Weights of a small GPT-style language model, trained from scratch on English Wikipedia.
Architecture: RMSNorm before each block, rotary positions, no biases in attention or MLP, untied embeddings, normalized queries and keys.
Training: a variant of Adam for these matrices, 4797 steps.
MLP neurons of a small language model. Each row is named by its layer, matrix (gate and up: input weights; down: output weights) and neuron, and shows model dimensions 96-159. Each number is 50 + 10 x the weight over its row's rms, rounded and kept within 0 to 99. A neuron's up and down rows have the sign that makes its largest values positive.
After each neuron's rows, "fires before" lists the tokens most often just after its 100 highest values on Wikipedia text that the model never trained on; "fires on" lists the tokens most often at its 100 highest values on Wikipedia text that the model never trained on.

L5.gate203:48 35 48 46 56 46 37 60 50 51 50 53 49 72 56 47 64 56 45 35 62 50 37 52 64 45 41 36 36 64 44 50 36 34 56 39 59 38 37 47 49 74 43 60 48 56 49 53 70 41 52 54 54 61 49 62 43 42 32 47 45 33 58 34
L5.up203:52 62 52 43 65 49 49 32 65 45 54 46 42 53 45 27 41 59 51 75 45 49 18 43 50 53 47 62 52 39 42 32 53 44 61 58 50 43 42 53 55 35 38 51 52 48 62 51 31 51 42 64 45 70 55 62 48 33 46 28 50 47 55 46
L5.down203:54 75 64 54 47 48 52 48 60 47 53 62 45 56 57 48 50 60 61 47 55 47 55 66 50 72 49 61 62 41 44 70 42 56 40 42 34 54 59 52 63 35 47 52 49 56 46 45 62 53 46 55 36 60 45 41 58 53 40 57 39 33 44 48
fires before: "\n"
fires on: "===", "====", "ong"

L5.gate139:55 62 41 44 47 43 48 32 60 55 40 34 48 44 30 63 49 40 58 57 54 40 55 34 44 42 60 63 53 40 39 51 30 45 45 40 52 54 47 46 82 52 38 39 46 64 55 62 42 54 54 52 40 38 54 47 56 62 61 61 53 36 34 46
L5.up139:52 47 44 47 43 39 38 37 42 61 49 47 42 41 61 62 47 52 51 66 50 52 61 61 58 67 41 55 34 47 50 61 58 49 46 50 51 53 46 53 39 64 47 52 57 65 45 57 71 53 37 51 54 47 72 69 46 83 56 57 70 69 55 63
L5.down139:50 35 40 57 57 60 37 54 36 47 43 59 66 28 39 66 52 61 39 36 39 37 58 54 51 51 36 44 59 36 32 55 58 57 31 37 46 48 48 64 56 73 42 64 65 47 56 44 55 66 23 56 47 53 50 48 54 57 48 69 37 46 40 44
fires before: "dale", "-L"
fires on: "ch", "ou", "och"

L2.gate301:61 46 51 52 69 41 41 56 33 56 36 45 49 52 54 51 56 55 48 47 50 69 50 46 43 56 48 66 53 53 43 55 50 41 37 41 28 49 52 30 43 39 32 40 65 43 58 28 60 61 55 37 60 44 37 55 58 42 45 67 40 30 48 40
L2.up301:47 45 50 59 49 43 56 29 51 57 63 46 40 39 51 45 57 53 49 45 65 54 50 50 44 46 56 41 56 33 34 62 44 54 57 48 56 45 47 24 45 39 48 38 58 44 32 50 46 43 52 42 63 50 63 41 31 50 49 62 53 47 48 37
L2.down301:47 51 52 56 46 49 57 41 60 52 61 42 48 43 28 40 44 60 49 47 52 58 49 52 45 45 53 33 45 48 53 55 39 40 52 60 50 50 43 28 41 55 45 52 57 39 46 35 44 54 47 40 51 50 64 52 45 60 54 46 67 35 38 55
fires before: "\n"
fires on: "\n", " following", " |"

L2.gate101:43 56 43 51 38 09 40 33 67 57 48 41 46 47 45 59 56 34 48 38 37 54 60 63 55 60 49 44 55 56 49 43 51 36 42 51 65 50 55 35 51 37 50 40 32 38 41 38 55 51 37 66 40 44 54 40 39 51 56 64 53 39 56 65
L2.up101:48 48 57 29 70 49 54 42 49 59 51 45 58 56 55 46 55 54 36 46 40 54 44 54 38 49 71 62 59 43 39 44 34 51 34 44 35 42 50 17 32 54 66 49 71 52 58 53 53 60 54 61 61 59 60 44 45 18 60 40 57 36 54 57
L2.down101:53 45 36 52 54 41 83 48 39 72 53 40 36 51 53 38 31 45 59 48 32 62 44 55 45 65 50 49 51 44 40 30 45 46 57 67 52 46 48 35 69 57 53 57 61 54 35 56 44 49 52 36 55 36 69 44 46 42 58 62 63 39 55 54
fires before: "\n", " ", " BBC", " FRA"
fires on: " |"

L5.gate292:47 61 23 57 56 32 28 50 44 58 77 46 50 39 34 46 39 47 59 72 46 59 31 46 63 50 35 44 33 60 52 52 55 60 42 47 45 41 54 32 55 39 52 58 40 42 49 35 71 57 46 63 46 53 47 42 55 59 43 53 43 58 64 47
L5.up292:46 53 52 41 37 52 29 48 29 69 35 32 44 64 57 63 53 34 44 44 42 55 67 60 44 46 50 57 49 36 61 54 51 51 51 57 63 48 46 44 33 46 66 56 50 62 40 45 60 41 52 60 53 39 55 56 67 52 43 57 75 44 30 53
L5.down292:49 56 38 48 42 52 66 37 33 48 47 39 59 42 49 52 57 56 46 49 45 47 58 47 39 56 49 44 51 39 42 53 45 48 44 47 45 44 67 47 60 59 67 58 67 31 37 52 63 39 53 71 32 67 38 51 50 59 62 63 46 43 61 64
fires before: "\n", "-", "i", "|"
fires on: "\n", "T"

L5.gate579:63 37 74 57 61 39 40 46 55 30 55 57 55 48 34 49 55 41 59 48 48 37 31 39 48 33 49 45 55 54 52 51 54 55 61 38 46 59 41 40 44 48 56 36 63 46 58 64 44 47 47 45 49 39 42 47 30 53 34 66 63 55 46 46
L5.up579:55 60 52 63 62 45 38 45 41 39 70 28 60 51 61 55 49 34 54 54 54 70 61 77 58 28 50 35 41 63 68 15 68 69 51 51 53 41 54 44 43 52 40 54 53 55 69 53 42 47 45 55 46 44 57 46 33 43 46 59 50 40 44 40
L5.down579:60 56 54 64 50 56 34 49 53 61 30 44 44 48 30 56 61 46 53 49 49 41 37 61 59 49 41 51 40 60 56 54 55 45 58 53 26 64 54 60 51 42 56 49 48 34 49 39 57 59 66 49 51 40 30 37 50 56 49 51 63 54 51 58
fires before: "\n", "′"
fires on: "==", "l"

L2.gate616:82 71 25 38 63 30 45 36 56 37 61 64 36 55 43 34 44 54 45 38 36 37 41 34 65 50 45 47 40 64 54 58 46 43 41 44 52 37 54 59 49 68 50 40 52 54 57 42 52 41 45 49 36 56 60 61 75 50 62 51 55 50 42 27
L2.up616:61 43 50 58 50 36 45 54 53 37 40 54 39 47 55 38 49 63 41 50 62 57 60 28 59 48 54 41 46 56 57 57 53 54 52 58 48 48 50 43 44 50 32 44 56 44 52 40 45 46 38 50 51 61 39 43 47 60 35 40 41 40 48 43
L2.down616:65 46 50 38 39 38 37 46 38 34 69 64 51 52 51 42 48 53 45 49 62 44 47 31 37 42 46 42 54 50 57 70 44 44 59 49 54 45 42 50 49 53 66 48 61 49 63 27 62 43 24 48 62 41 31 47 66 49 58 49 46 54 51 52
fires before: "\n"
fires on: " =", " ===", " career==", ".", " (19", "s==="

L2.gate384:42 35 53 45 48 43 68 46 56 55 45 42 54 43 53 50 71 61 40 45 48 64 55 45 51 58 55 38 48 59 37 40 36 50 33 61 45 53 53 46 43 61 58 48 33 50 57 51 51 53 54 62 36 56 66 55 34 59 58 50 50 53 62 50
L2.up384:36 47 40 50 43 50 53 50 48 63 44 53 64 42 47 52 58 58 54 56 55 64 39 41 46 65 43 43 46 55 43 35 36 54 55 50 50 66 40 47 34 43 48 52 61 41 46 50 59 40 52 55 39 32 69 60 53 46 48 65 39 45 62 64
L2.down384:44 47 55 46 49 48 72 59 42 66 61 44 41 43 44 38 46 56 41 42 29 50 56 48 39 60 54 26 38 29 47 34 48 64 58 80 59 30 42 57 61 41 61 47 48 48 46 51 49 37 39 34 46 44 59 43 46 56 49 57 54 75 44 64
fires before: "\n", " ", " BBC", " —", " 24"
fires on: " |"

L2.gate147:62 40 42 54 40 45 40 56 48 51 45 46 41 67 53 61 53 44 42 34 44 27 46 32 44 57 42 65 25 51 56 56 56 47 32 64 43 52 44 31 41 43 50 46 65 48 51 43 54 51 46 41 51 33 47 51 62 59 59 61 37 50 29 52
L2.up147:61 60 38 52 54 49 71 53 49 46 78 31 33 56 60 32 53 18 34 57 64 54 47 48 35 44 47 53 56 63 58 43 51 43 56 42 56 38 44 36 56 37 43 48 52 43 54 52 25 43 69 52 53 57 62 40 34 38 57 46 61 46 73 52
L2.down147:61 74 41 44 58 45 63 53 50 35 78 36 39 61 54 28 55 19 47 58 67 56 48 46 45 45 41 53 62 57 46 37 45 37 59 45 57 38 56 43 53 40 44 52 66 44 48 50 31 46 73 38 54 62 53 38 49 43 42 47 56 47 77 49
fires before: " ", " %", " by", " in"
fires on: " |", " published", " ext"

L5.gate430:55 41 44 66 54 42 58 60 65 57 49 28 40 51 60 48 54 59 40 35 55 44 52 60 56 40 60 54 37 56 47 45 42 39 61 61 61 55 28 32 47 48 52 32 55 46 48 47 53 50 54 37 42 56 45 32 46 46 38 52 47 45 41 48
L5.up430:49 41 35 60 45 40 52 54 55 63 55 24 61 49 53 47 55 37 49 47 54 45 33 56 34 65 58 65 40 71 61 48 43 45 42 55 61 36 48 40 40 33 60 50 67 61 51 57 41 55 50 27 49 50 55 38 48 49 58 58 43 53 52 52
L5.down430:45 43 38 31 49 39 56 49 47 56 38 61 49 48 34 56 45 40 54 60 54 58 48 51 41 47 46 49 71 61 39 41 53 38 54 48 44 29 50 45 44 49 48 58 64 49 42 47 45 46 30 45 51 45 48 51 45 52 57 69 48 57 59 48
fires before: " ", "\n"
fires on: " |"

L2.gate220:69 56 35 39 54 43 41 52 56 23 50 51 44 54 42 34 36 43 55 47 64 65 41 33 55 45 48 49 50 50 40 51 41 60 46 44 41 59 51 49 55 37 44 66 72 45 70 41 49 37 56 47 61 49 44 71 61 58 66 48 48 33 56 45
L2.up220:52 49 40 54 42 23 44 43 64 54 52 55 47 41 43 32 50 58 58 47 56 49 28 52 49 49 50 34 62 50 30 48 45 53 37 50 52 40 77 47 47 53 58 65 63 38 50 51 57 55 72 62 43 42 56 63 54 56 61 39 52 48 42 41
L2.down220:61 55 49 58 41 20 51 45 60 57 46 57 48 26 47 44 59 61 45 54 46 57 39 54 40 64 50 49 51 58 32 36 48 50 45 48 44 43 71 58 41 56 59 56 48 53 58 57 49 56 59 74 45 52 57 55 59 47 69 52 58 54 37 41
fires before: "\n", "-", "The"
fires on: "\n", "==C"

L5.gate461:31 48 45 47 70 43 47 61 49 43 57 48 43 46 58 54 35 39 49 31 42 45 53 55 49 36 15 58 53 65 55 45 49 53 22 46 49 56 61 45 42 50 42 57 52 56 59 43 57 56 56 46 33 42 62 83 35 47 49 55 42 29 47 62
L5.up461:58 36 44 61 65 46 50 46 39 57 58 36 40 51 56 46 35 48 47 54 48 47 64 58 49 35 46 59 54 60 66 45 49 52 63 47 76 58 38 63 36 43 58 43 33 60 60 59 40 38 50 68 59 55 50 56 50 54 36 60 60 32 41 41
L5.down461:56 50 67 36 36 55 38 35 48 39 55 47 63 54 43 60 59 54 60 49 39 47 57 31 49 69 63 51 57 43 46 52 41 61 58 52 34 70 55 41 65 37 62 48 53 50 40 51 60 43 55 44 37 74 54 22 34 48 38 50 55 59 50 59
fires before: "\n", "|", " of", "-", " regulation"
fires on: "\n"

L5.gate410:58 43 42 55 45 36 33 85 54 42 59 53 21 61 60 50 34 52 51 22 48 57 45 48 44 54 43 40 46 53 71 44 53 42 60 47 49 46 29 37 23 66 54 45 45 55 70 33 62 52 37 46 72 43 43 52 54 33 33 51 38 42 45 54
L5.up410:63 54 32 55 50 44 60 49 33 34 74 55 66 46 40 46 48 40 54 74 56 54 49 43 45 39 55 57 54 50 48 55 55 48 46 45 53 53 46 50 65 45 33 47 62 54 42 51 35 32 40 50 48 58 52 63 42 41 46 40 71 42 63 55
L5.down410:65 60 53 38 53 32 32 54 60 45 52 63 45 50 56 44 66 44 50 40 63 53 45 54 47 54 36 59 56 49 40 55 49 59 50 36 57 53 40 52 56 42 49 64 46 41 52 40 47 38 55 53 40 56 61 63 58 54 38 57 46 44 62 47
fires before: "\n"
fires on: "==", "===", "====", " ===="

L2.gate150:51 40 37 38 68 47 44 43 56 39 56 43 51 50 29 39 63 43 65 57 45 51 46 50 60 52 42 50 44 51 39 49 34 43 59 57 41 33 36 33 45 45 53 50 43 71 44 54 63 52 50 39 62 61 41 39 35 60 50 52 30 48 65 48
L2.up150:62 43 47 38 73 50 47 41 56 48 58 34 53 41 42 41 72 48 59 44 52 49 49 60 53 56 55 55 50 32 45 58 36 40 54 52 47 49 36 27 44 30 46 60 45 60 45 46 55 48 47 42 59 48 50 49 45 70 54 58 37 38 52 46
L2.down150:64 54 53 38 46 39 31 52 62 38 48 41 35 44 34 46 49 49 44 53 71 54 45 39 49 47 42 54 46 53 57 49 41 55 39 49 27 42 46 57 55 39 36 55 47 46 41 50 44 34 43 49 30 57 40 61 52 58 63 36 49 50 57 55
fires before: "\n", "|", "-"
fires on: "\n"

L5.gate84:61 54 54 45 51 46 36 63 59 33 56 39 45 57 59 61 58 53 49 28 44 53 56 57 55 58 39 51 51 55 65 56 29 37 62 48 35 33 34 58 51 46 25 62 50 39 55 51 50 44 69 41 45 57 65 68 34 43 45 49 55 39 66 45
L5.up84:42 46 59 52 55 71 42 52 41 52 67 45 49 45 48 61 36 49 52 45 41 53 54 43 28 36 43 55 55 62 41 37 52 47 57 74 51 35 30 38 43 42 55 50 50 33 48 49 62 39 47 61 43 46 53 66 55 42 45 41 54 33 54 47
L5.down84:40 62 61 52 51 30 36 50 52 49 44 66 35 63 45 48 51 42 57 45 46 54 65 62 53 47 35 56 49 37 56 62 55 53 50 50 41 48 51 40 55 37 43 56 39 62 47 61 60 51 30 37 59 52 43 47 53 51 51 41 63 48 31 40
fires before: "\n", "The"
fires on: "\n", "===", " ===", "=="

L2.gate274:59 57 47 66 56 47 37 47 57 67 53 44 46 53 54 48 57 63 36 46 29 55 49 54 42 75 41 48 51 57 62 47 61 44 55 38 65 69 45 61 52 51 42 53 50 34 40 40 45 48 48 58 31 64 64 57 40 39 53 68 27 50 40 46
L2.up274:52 46 47 37 47 40 47 32 52 50 56 50 58 52 66 49 68 73 30 43 44 41 46 53 42 39 52 55 81 74 47 61 37 55 35 75 53 59 61 33 40 50 53 42 51 55 76 48 74 53 48 49 47 49 60 47 57 49 48 49 55 55 55 49
L2.down274:53 48 45 49 53 47 42 53 50 56 61 35 42 58 45 42 44 53 51 47 42 56 58 53 48 73 62 34 49 46 60 50 63 42 60 34 59 72 42 67 67 42 43 39 46 45 45 54 32 30 55 45 45 53 60 52 41 44 43 58 41 50 44 40
fires before: "\n", " ", " BBC"
fires on: " |"

L5.gate702:50 17 61 39 47 48 37 68 23 47 61 30 42 57 56 33 65 45 47 31 55 46 72 44 47 50 46 55 48 53 55 54 42 38 52 45 58 52 58 48 33 51 55 52 53 46 58 57 37 39 45 59 40 38 50 42 50 31 45 27 58 44 45 50
L5.up702:36 57 50 40 46 41 53 54 46 46 49 52 49 44 46 31 53 54 64 54 64 47 43 59 31 45 48 49 53 58 56 41 51 50 48 48 44 53 38 46 52 56 50 66 44 47 46 44 58 44 35 44 65 38 50 50 38 56 59 35 61 40 47 54
L5.down702:46 64 45 31 56 51 51 37 68 36 57 61 47 48 44 54 39 43 49 35 50 54 27 39 48 48 57 54 42 36 40 41 46 58 42 37 43 53 29 52 58 59 43 42 53 60 51 59 42 46 50 60 46 44 47 66 33 55 51 52 65 48 46 46
fires before: "\n", " 4"
fires on: "==", "|", "===", "===="

L5.gate30:63 37 57 59 56 42 38 65 64 41 35 47 39 60 62 71 40 32 51 34 23 49 43 48 39 63 50 64 44 51 61 56 54 59 71 31 43 55 27 46 57 49 48 54 58 48 41 41 66 55 58 49 54 30 57 77 57 56 27 71 46 36 49 44
L5.up30:60 56 54 63 47 46 52 57 46 54 52 51 38 59 48 58 36 49 41 54 53 53 49 59 40 57 75 47 41 43 44 71 40 60 57 56 56 66 48 41 62 34 51 39 40 42 40 27 40 61 34 42 40 52 47 54 56 31 43 37 60 48 54 39
L5.down30:50 59 55 56 51 60 57 47 46 44 37 45 56 61 50 38 50 65 63 25 33 63 53 61 46 38 43 55 48 60 51 51 46 40 51 42 46 44 61 51 39 54 33 60 57 45 51 55 47 58 53 56 62 47 41 42 52 54 42 47 63 67 47 41
fires before: " a", " an", "-", "\n", " the"
fires on: " is", " was", "\n", " from"

L2.gate493:59 48 43 61 44 32 50 34 47 51 48 50 36 60 51 32 51 51 52 47 42 56 63 42 44 47 48 45 45 36 64 55 47 47 40 50 53 47 46 52 55 49 39 52 40 35 34 70 42 55 34 48 61 50 35 47 57 57 50 53 26 61 44 41
L2.up493:41 34 70 41 60 48 57 54 39 60 52 47 46 52 40 69 49 34 48 48 41 62 27 60 58 41 57 50 32 50 40 38 63 47 52 54 55 61 49 47 59 52 39 47 47 58 62 44 37 69 40 60 39 45 41 30 43 56 52 63 56 36 66 55
L2.down493:52 41 49 28 59 52 38 46 59 39 40 36 47 49 50 66 53 67 33 34 50 67 30 47 52 54 43 54 35 49 62 43 50 46 51 54 45 39 50 43 40 46 39 56 59 62 65 56 46 42 56 56 44 16 59 52 51 39 54 52 83 31 60 48
fires before: " |", " (1", " (", " (6"
fires on: " Republican", ".2", ".0", ".0)", ".5", ".4"

L5.gate396:58 53 52 62 64 37 43 58 34 36 51 57 45 50 35 60 53 28 50 46 52 68 58 60 24 43 45 62 50 37 71 36 49 59 62 40 47 39 47 46 52 31 42 54 57 53 27 43 52 43 44 66 52 34 42 51 41 40 23 58 53 47 36 49
L5.up396:62 46 41 35 67 56 47 70 36 31 50 44 34 52 53 44 29 54 38 39 40 46 57 52 47 36 41 61 67 49 66 35 37 45 45 55 43 48 60 54 34 62 50 51 51 50 43 42 42 44 44 52 27 57 45 59 45 43 63 65 52 48 44 50
L5.down396:49 57 46 52 51 54 44 53 52 55 47 66 41 65 43 54 41 23 55 31 63 63 59 51 37 42 46 50 48 50 70 48 43 61 56 43 45 51 39 34 46 34 52 31 50 60 46 45 50 60 40 53 44 49 46 40 59 60 32 46 55 41 35 53
fires before: "\n"
fires on: "===", "==", " career==", "s===", "===="

L5.gate562:64 40 50 39 29 32 36 48 36 50 51 40 57 60 57 59 52 42 43 46 52 63 24 51 45 43 49 67 53 54 64 56 40 45 36 40 49 24 40 35 60 49 39 38 55 40 40 43 58 26 48 46 81 51 53 56 60 44 50 54 39 53 61 41
L5.up562:47 39 34 58 53 52 47 44 58 61 55 34 29 46 52 41 58 65 58 45 66 40 63 49 45 43 59 40 49 40 53 61 43 42 53 59 51 56 39 56 47 38 33 56 44 55 50 65 50 60 62 53 35 55 43 35 53 60 52 53 51 46 53 46
L5.down562:54 56 60 39 53 54 61 56 50 38 58 50 28 53 32 72 44 49 43 51 54 50 50 53 51 53 59 58 49 53 55 53 58 84 53 49 54 59 40 47 52 51 48 45 64 47 45 56 52 61 57 49 49 60 40 58 51 38 53 49 54 39 26 58
fires before: "\n"
fires on: "===", " ===", " |", "s===", " ===="

L2.gate605:62 57 39 46 56 55 41 45 43 58 47 54 43 58 52 51 56 61 37 51 35 42 42 56 46 69 54 55 53 60 41 55 43 51 34 48 77 53 30 48 60 43 44 56 48 49 58 33 52 41 41 46 50 52 67 69 48 50 56 77 32 52 43 24
L2.up605:62 40 32 49 49 34 45 58 63 59 62 45 43 48 62 24 58 53 39 38 31 55 46 49 39 58 51 51 63 66 36 49 47 43 51 51 48 48 41 39 73 37 53 60 73 31 47 60 36 40 47 46 41 45 57 49 51 48 51 61 43 53 56 50
L2.down605:43 52 51 57 56 60 47 50 64 50 60 41 42 41 42 40 49 50 59 45 41 55 58 53 42 65 60 38 49 46 53 49 47 45 59 52 39 56 46 48 70 40 52 52 64 36 51 50 51 39 50 39 50 64 50 63 55 61 31 45 70 39 51 53
fires before: "\n", " "
fires on: "\n", " |"

L5.gate166:57 33 50 64 48 51 50 72 58 49 53 39 48 77 52 62 59 49 52 30 42 50 46 43 56 61 49 59 48 55 58 57 48 36 47 45 68 55 46 35 41 35 47 46 60 35 44 54 51 45 43 34 65 48 65 43 30 64 69 58 42 42 50 29
L5.up166:48 49 34 54 40 54 55 35 37 62 61 63 36 66 41 61 59 36 41 35 37 59 56 48 38 52 37 49 22 55 46 59 45 36 26 68 54 36 41 58 41 42 61 62 60 40 48 49 53 51 43 50 37 58 56 50 39 53 51 41 59 48 56 64
L5.down166:49 61 47 41 52 44 33 47 32 56 53 47 41 34 45 48 56 52 65 34 50 49 68 53 51 58 70 39 54 56 44 56 47 53 52 61 51 46 60 55 50 41 30 69 52 41 54 60 48 46 50 63 56 62 22 57 58 71 50 68 57 46 35 59
fires before: " ", "\n"
fires on: " |"

L5.gate649:73 40 50 40 60 45 47 16 49 47 52 38 72 52 54 59 55 69 45 52 51 23 34 52 40 49 33 44 49 45 56 52 36 42 43 42 31 63 49 32 36 51 54 64 58 40 45 41 51 51 47 57 52 38 52 49 42 61 57 51 30 57 37 61
L5.up649:67 50 48 57 25 66 53 45 53 48 57 43 49 36 45 76 24 36 60 57 57 56 58 59 52 42 43 57 26 45 36 36 43 63 43 46 42 48 71 35 54 62 63 40 43 62 55 42 61 66 54 46 48 68 60 27 59 73 49 62 45 41 46 58
L5.down649:49 30 47 66 45 46 60 45 48 52 59 70 52 61 33 38 24 45 49 50 46 46 57 48 53 54 65 42 34 48 47 59 46 51 43 54 44 52 59 54 70 71 43 40 48 47 63 57 59 44 46 60 58 52 45 37 30 57 59 53 51 46 33 40
fires before: "re", "dale", "una", "ut"
fires on: "ch", "ur", " G", "AF", " IF", "res"